{
  "d_model": 160,
  "n_kv_head": 2,
  "d_mlp": 640,
  "norm": "rmsnorm",
  "norm_place": "pre",
  "qk_norm": true,
  "attn_scale": 0.125,
  "tie_embeddings": false,
  "init_std_qkv": 0.0433,
  "init_std_up": 0.0433,
  "doc_mask": true,
  "steps": 7215,
  "dataset": "wikipedia_en"
}
MLP neurons of a small language model. Each row is named by its layer, matrix (up: input weights) and neuron, and shows model dimensions 32-127. Each number is 128 + 32 x the weight over its row's rms, rounded and kept within 0 to 255. Numbers have three digits each.
After each neuron's rows, "fires after" lists the tokens most often just before its 100 highest values on Wikipedia text that the model never trained on.

L4.up504:157104103122081136064041118162153161108178132096153150099173131112113064094075107151104077056134129124133086094165150060108104143145160089158133126137192161169111158159155140180165192156150133128115095146146157136126119130182143102167119131126121085138116110107134077111131164096190121102
fires after: " gr", "ou", "ir", " f", "r", " r"

L4.up276:098120135136118126131157121091061184054107115115136115177175087114122124142172116098119083206145158137157126132088142085078096144141107160151126142140104131156178110138065166168102103132177089150137152124181139062129109130123121081187068103129146123068067131142118088123080121114110141173
fires after: " g", " st", " ch", " play", "it", "art"

L4.up466:119109190171108150133204130113122163154103126166166108114150142130137100188129126154145118117133157139150160161110096054137138137129188101124062159210101120143108110102120162120155161111078101102102100148097159114137112177165132107196055113097181158138149141131139095167105086137125118152
fires after: "s", "0", " w", " its", "erson", " V"

L4.up97:144111088118140110115064168066086100140152157109164104124137103084119167134118155133113163150137121144092104136192119077095117103174133115072146098118139161157172152185121103110183092119215107104140145132133084128163115120111178133122127198106117093120076160132165081115098106110197130199
fires after: " W", "y", "he", " f", " A", "F"

L4.up210:132175093148130165160096146125202161188045152078111159083071110089091098170157099131134116132142105072109169179098122173073056125108064150123125129082159120122149187132143116156120106183108112200140146119139130168124116138114128120096139149155165125140144144121127103181207191138127103131
fires after: " A", " a", " for", "l"

L4.up162:151069108123128094133151128143142114160165124028118133123167144076131115142156125077085135135118113128115122074159120172136168110095117162169114133137174082150112125127067090120155166202090102135161079122124154180156154139064086112140129115144121161096161139135180131100082154156209083166
fires after: " C", " c", "-", " h"

L4.up255:129099103141126152155093156097118079196191134084160207196146120102120133160113164155108079129137114076105103159164091110117145168118146010153102099156179121125149133135111118090146144129141109146091090125129103065131144105086155106203097122082095111137154096078137144115098150065137135140
fires after: " G", " g", ".", "G", "it", "g"

L4.up17:136091153103138175128074127144194147126110148118118120141136129102172126147100110132112107108194138170112162086108151108123092129104149098057091141112070112152084152103111156199118109117072139143132160112104127108169175188110119145145062144093206129137126091106134089198123126087127099145
fires after: " M", " the", " R", "s", "6"

L4.up500:098123141093110127137077147158161095127148155158127180098133130088155119150146124101149121128088123062087141180122150116210178159134143124114146099047148126144106100131146106125095196168140131147114083123114148119146139091118149130169212173116114067201135137129094211132059144154160070125
fires after: " E", "y", "on", " ar", "ear", "ó"